python train.py --n_head=4 --init_std_qkv=0.0312 --lr_mult_qkv=0.5 --grad_clip=1.0 --batch_tokens=262144 --doc_mask=true
MLP neurons of a small language model. Each row is named by its layer, matrix (up: input weights; down: output weights) and neuron, and shows model dimensions 96-191. Each number is 128 + 24 x the weight over its row's rms, rounded and kept within 0 to 255. Numbers have three digits each.
After each neuron's rows, "fires after" lists the tokens most often just before its 100 highest values on Wikipedia text that the model never trained on.

L4.up1203:116151151125162105123146106149134134152120094120086144114142111196109137122141131163118123160129098114138100155095131126156106139158159140128109176109107094101143148117108092080150185129165144155145133076146115109146090093156164101102136095156135107096174114143117165124102125117115161139
L4.down1203:130127135126141136136174084066123113145147123187099175162129132128174115158111117164121052140129119132121167146171140140093126152154145119127095124114132114148126126072127090126146114134133168149178140126107162123117127117143119132128111116169106114169128139133077136172109109140111100112
fires after: ",", "°", " was"

L7.up683:172141153153136108115145098114162146142122157104115175153136132115129145099129155077163126157095157181130154146170148176132104123115141101137088157140182111140113154140058098122137174089161113141126142157191109120153173115125120110094132142113106128139130130113112144139105159124126107148
L7.down683:076161137097133112129112103152108183129117093173156129130155118149126067165121154127118136152152092143106109089075113115147155137163131142145155124141128154132128103136150093176123146168092162138088101123072171096168134147127116137088163150140126138114147119171157149115124132147180132100
fires after: ".", "es", "–"

L7.up1183:117113159173146128102126120118112120105152145100097123178132116148155144156143122122108168128087158137120130164089103105121127108133085121135099109108098131125164106141120137116159099174093118123122054161140118124084133123137127126156115108156132132143128149146149148127105124124111168135
L7.down1183:130131138086139146162156135130109155139093115198137151105125149076110097173117120157154144166116155103107112128121108103129101123138129095104093132135157142118126133162139104112115142145116139139117111124107160116136106152143117136115145129106138083121106095146142072098131078133108108109
fires after: " t", " T", " m", " l", " n", " N"

L4.up1296:121083146130115125113088110147113105149096119148143107123112096134128113117166136168118119115150097115098113134129144097157101117092085106114117111122111143130146097078105118130070115106119148118082170088101110100126142103132147095113107126140101085103120133162146111097122143168176117121
L4.down1296:093145141140122179126148110107121100137130104105154166099087160076127124138137113156118128132144085109117126131142150162123098150090105132145163101111179130072111112107111114166137126124122140154128108169076137118139111160137135141067119132134082157159115142129113105107145140093140092108
fires after: "1", "2", "8"

L4.up1181:116129126152128154151113144139132163092130140104142124171127135115120123128163158119083124158133103114136120122116163103142139175116119125146119126131115134100145099117125108125101162100129136189123098140101132107140188054130139119108152128147099152137086141136135108103124103174089159154
L4.down1181:153141085143131109162150129164126146109152096128104131110094157179154147118131142078105122119130096118060114117119134141144132111121125112109128100108136141189113151161129129113096133103126101137097122118129140081140167173153112139111115182179132145093122160152173133168098140119115131102
fires after: " C", " c", " st", " b"

L4.up1037:125162135143104094106150163099106157134075159108105173132111112136116144120117144088178130107114101136120072123123083156128150105114104131119106144132121102128132117161101154129131170133160122118145160152146134128115078089105128114108110144111108123081104192129093127102117152120132104146
L4.down1037:118128153078124163151143141107127140084111109139166118139107136102099096114125075090126152162133132169159128103132111172130150125151122119090114145076152095096092141136105116140124123158089117089127157135130119163117119162124174178117106144061099132121160133139128123119149124097141144122
fires after: "2", "1", "–"

L4.up1498:139107108129101124146114099117106203153134132104106139157105145127092166143210163087160113122176121098102119100159095137133119096120111149165139177133101124119129137097126126154128141151113129139113169142145118151152135112125150103136146132132114152125140131136134189082114121133127141130
L4.down1498:107133090123172181087129089132177157126088092110122107128139139099110160143149153123149113162108099113099131135159119130107095106130119110150145106159163114081171122123147120093138155133121128158103133160161136132165120173091115150113058193156118131113133128130164127145117152157101160087
fires after: "2", "1", "–", "006"

L4.up2033:156074106144087148152156099134116119170148115116159140119129145125113111146130183136137067148145157119150149093111113156161137106099098106086135111120132102093118124150137110137189142123124123135158182151140113150129090131095136129109135108132144155106105144119104152120139162066104156087
L4.down2033:092078112139077150133109116118151156111092121134133136088155105085111133120164149148109096114132145075155143058124118139136127129088134113105106114111097127123127148135145108138117179128113106130090114126119124154095134111148176114175111134122149145096163136141078174108098147135119124154
fires after: "2", "–", "1", " in", " February "

L7.up1791:158110150132141147108118147091121091130163141106102125152118191104152143118103173129119160141152097118141107106163116098125159100120147145108114165108130137150165121116158143139119143126088126156084086139109137164116142050116126128134135109139110099124119092106163072116150111151142122127
L7.down1791:138115127140166121119131135129132124133151121140146113141115108140084129115136039134163129107127081115117104111145147105105096119112148135115101124070144121127139103144099131099121130148110140118132078138122138111136131066115095155138130109117190151147130093139149141133104161134127133132
fires after: " G", " Mc", "G", "- G", " g", " J"

L4.up796:125135144127093107103084149152106108145140146106083154169107126183131087092120146165081117139126118134150156129103184083157103119159118159139131112161151109144156133117154091146156131122144157102092104087121104166130117143154128094101137168166140059093100118146119132132123124169105123101
L4.down796:117098150115111157141146118156113164129125091174161146162127136173175107102144127140150109118092116164142121127117125149095150075162127166134142143112134106104116162151168132115121112125110133134117165081156146113149130103095173144092148137129115115118159079129101119119091101123144107124
fires after: " ", " on ", " for ", " of ", " in ", " n"

L4.up1762:096136096165132168114154110133125163119122109113095125080089126113111104112171155128149089141154131137126113138121135128128117095131132144162159166104135151151095122100144124169111082132135147147191126124124123096122131169167129111163148125128122124168111103107149175121115145125124120140
L4.down1762:121114115125132119118116132141110100159169085137153154160087097102138156132089095116118129110164173129152152102135140133143122129097084159152054136137151098121141101150158129130121156116124115119138111085111146132112134175130122094127109174112122128184135066150153146144143141189138109082
fires after: " App", " g", "s |", " f", " | G"

L4.up1043:114130160164134110128081180165140186148160095116144131121129141097106128125094123125114135136102106145086119143083098105129135164149132146136169146136121100088047133136165165153184120156097102117140111152139135128098083116119149109109110136118147151120106126196143170061125136092151110153
L4.down1043:097121125132154138131121096136092119132129101160098166159064137134161166149101146128116124122165127168136148163153153123109143150101108160161124103174133124110100136114130173119167156115141112164173111112119129115116138127140120108049099119102196115138106115126107085151091125141129117086
fires after: "\n", "|  |", "|", "| Total", " San", " (s"

L4.up1515:136124111152146148148144123115146098121133116133145133141156117165138130144117134102137121143136109136110165140110167112117178156131132122110096131115128138148124100135137153127146103140149136126098114049176125147133136120084135092119138149122078114081145101118210146131100128123120142123
L4.down1515:116151103127123145084132133116128122115150114149130119114126105152131140170106072120180117169124114137104118134151128129153146165107170093119128169155092111160127115109145187105134139110142119123159127072147159144158146171156164157120114101126078162130132156135169118068134147160127152106
fires after: " in", " is", ",", ", in", "\",", " In"

L7.up1267:128143114106097102151128125113087154130115109126145170141125123163125110106113139114179153115137114152145091189084116112129141066092102112129125118111078083104168121168171154147118101122134103098117113138136084145156134152120132116132138113095121128121107143147115177126118161110124144130
L7.down1267:135150183127119111156095115151114090163132144122128114149146145126096127150129167134139126126085151133157081122118141124122182080145130142148143125110099124120097133116112143123131159155082122084127168099135154122116154143122158136147137171140157160135121143103138141133145090145124112134
fires after: " l", " n", "n", " L", "l", ", l"

L7.up281:115147131131136144142139140091156121126108109161164153130155113173122136127141099146149160136114131153125099151097103084136153142091178125110111131136129133096097128123103153144099137122127138145133132108150136155006132145100146107132117149090131137151133071160136138168127105151118120097
L7.down281:134115095104144109095088126129136109102135152137164136109119212115116155135127148132130066109100142187149160138103109103110106106119115122176138115156115134135174172170123115101150117127111095113105083151107125122159119082119146118143126108154131126170078126191101170115110134074161113097
fires after: " | ", "\n", "| Party", "\n\n", "==="

L7.up564:140136136137166156121146127151114124141130147113115146105136093130095115068108142136086162130079124080169129127142114132128142133140098118143156128143153125112134133114114096097096134127115165137117100146154107151084144114106154142144144110152103126113119086079144161164119134133160126139
L7.down564:100159155132133135143126073147138153098122120137106123106153160115143146116098184144127129126142186119119166126123068103145138136092127128166118111115116139085131193161158122120140097123125130057136122145143107141123137100120129154133106120141092079119153153116191121127097117141083102131
fires after: "1", "2", " w", " W"

L4.up413:135168088104100144132122134089131146087093130115112136100081135129196138150168087153136079128140161075102137147119153121111112085126185179107157150126149123120089176135137121097142098185090172139138119122137122122076065102094172131128164089103139174111143142131133132171137120093121141145
L4.down413:117100114115113131172092150128116155147073132140097115129097128144129134133153139180128132156116128082147113125120143088110142105112130122088154116136128123128139135111165159138112131149124117077154140105121107073141100154134102127116129151058159108130114090070116115098115128113154111107
fires after: " B", " g", " G", " C", " | G", " c"

L4.up1278:118134115143132105100148154119096138152106161129089100142134090152118184108105138124114095118125103149148106131130134158123144159125097160168157136098099115119154124147079073123123110104102130127104125084152156124121072172095125117117141080138162144159109100173102123093126176152126152094
L4.down1278:122154115118143111115097101079174156114089115155121126146109139102148114132163154156135118121115154138150164140149125153145120132108066125083110162145146144074139110127151130097144122122118096127135129132112163098148125148134125172147154131094130123144126070127107116130102119095101105146
fires after: "1", "2", "7", "27", "5"

L7.up1677:117131105151146147125125105135105125105151159102110139115097133133115121133134112123126120139136164110106117189139119137121091118105118101106090121089130138130127119170156100135152117169143138121101120129171152129092097052080158159150108115161145174163083090154129141126146116152157149118
L7.down1677:126117121125090146125155098124139133174133133133105120061136087122141138156162123141129137174160097121136168115150100143090092134160140133109142119131138111098139182143120151147115131123146090082118146148130116156115131091150106134095132097069119126091131102161153125133129159150115121139
fires after: "′", " G", " | G", " g", " C", "G"

L4.up1305:125111110069167114137108123139111140093134140154087141079127111130140109131157121112141122104076131155111125119136147138168156154173138111116122153123146118113142160116149104100107115126103138130109118101099067115089091121124121126148160125126175121129086142135158088134156112115077108128
L4.down1305:095117086143136124115152098112128094124143121093138151145138142066119120169165140143131122144183141108176133124140112092121111131099114063128104170162128125104125112102152125168148173161134123189111100121148122129138141128120116153091100122125139128115164162105141126134134132141133111099
fires after: "2", "1", "7", ",", "6"

L4.up189:110130147149112145153092123095117177046147136085143076119160160137154111127114123155110139131135120120139138080134121174138082160132116126148182140151092143149148113103128111129141116143126131114122089138138166161133159136088161132134129132103120151135124110111117149126145125134123154137
L4.down189:123167148130122085133106117077099154100125090148151131127137159101121126121131123067170119152141154115122131105129120156101114117108194111096090128144138106114107151121084106130124112106151169154104112126088164142119133113095120145092130150147142146162119158127159138155145123162121111122
fires after: "C", " (C", "c", " C", " c", " D"

L4.up1015:145126102124135098118093148139152119125163138101151124118130192132097133159136144112154135106094159110120126128141092105059100141123080123136120187120076170127085166173123127146144115135124126128112113107139089126065125128137121134155139127144078095154138117105092114106114170102117160090
L4.down1015:137150175118103117110181104112105154120138129165071129115115164133081167124133144139136171107136167123109152116133163142114145124135136114110117105133139124068142071104107152162111131103164123157142157150126146125143130080104102132149105131147136130158121139116122109173117131151104130118
fires after: ".", "\n", " |", "|", "°"

L4.up1945:137146155145179148090109139110136142131134177129131156068148118126149122095145124169076130110122107129125066145138148125117125103104124120125132152153154130107109136082095165107126111153085115144128129048087094117142139119115129139148180145134158126120131145128143135134112093056105101080
L4.down1945:105118151145141153091111143117130133135114171133143147156125127116147121141178151184118129120122147095173075179101102130141132197132144126115140155164126088108118111135135107101153137134124138168145108116119140117117153095136157107159123104114102137120100193133158128114127143103136105146
fires after: "1", "7"

L4.up848:167147122113100123145132134097126150120126139141159072107155139132165147124092146118105120134086077146119107148155132100141121142141106166134128158103153147130128113139134186126082105130115142113107058142125146137154130132091140126185070139154150124121177140138107165169133125139144119166
L4.down848:135100147149146127133149101133132165101172119136140091120128150164123129120152095121141134069120106114139138114130126110126063133157101120142092146091108174120120126098112155133134143120129106108167131100124103170151123152144152103112139135111153098163158118157133120156133103131122173091
fires after: " D", " d", " w", " y", " h"

L4.up1180:116141127136104114147104101140124083148087115150147143127126118131128112125117111145110136125121138135143150141166130110153102152109086172110151145128084111116134122137122107129131112136157128097137142164085106172165114125109169134125132154121125127060143155133132148080125137100121142112
L4.down1180:138103064092153183078160133088116166103144148094119091127149143133080132131129160123134144143105143127129124167162140121084113125147151085130151108097134132116132086092133157137116131126104134111125119141127134076115114136130125112144113151083103128142149119133132146140124113121186091105
fires after: "1", " in ", "2", ", "

L7.up209:147120110130139139162147183165147127140137121130160107107104113091163127092162120101135104079141059116109117137184170113127088146147092118140140130137177193096158138153143185177146083139128121123120118172124128119131133115148165152137129143148175124114122106136117145152145113108135124138
L7.down209:071136147106137097101164133139127099124134151170133133109218112117144133158141119130132098144110112162105145160133082151098123093145102078147151125071110133141140073103127132157159150122097120105124127128123113132130174127141130116140117076132093167153116116076155095143078110142114131101
fires after: " w", " h", " th", " g", "G", "h"

L4.up1885:141161151092143171134132118129136092162153081147137146105137108134124097156133128149100121118118142118142106101110159138131129141143093097098144118122159126160121155128160115114144124100157166119115097090149171154105125127101108053099103107176160110127127145125125120119113120091083153143
L4.down1885:115095134125179132112104163149119133121083140177143128118108173150160118129148057106115132155137113151137127129141126119137075107136133128130138175164132175091101110150096132170131119126139089115168122082096137118132111091147123097148138125156124087144089153134132113130134135124101145143
fires after: ".", "\n\n", "\n", "s"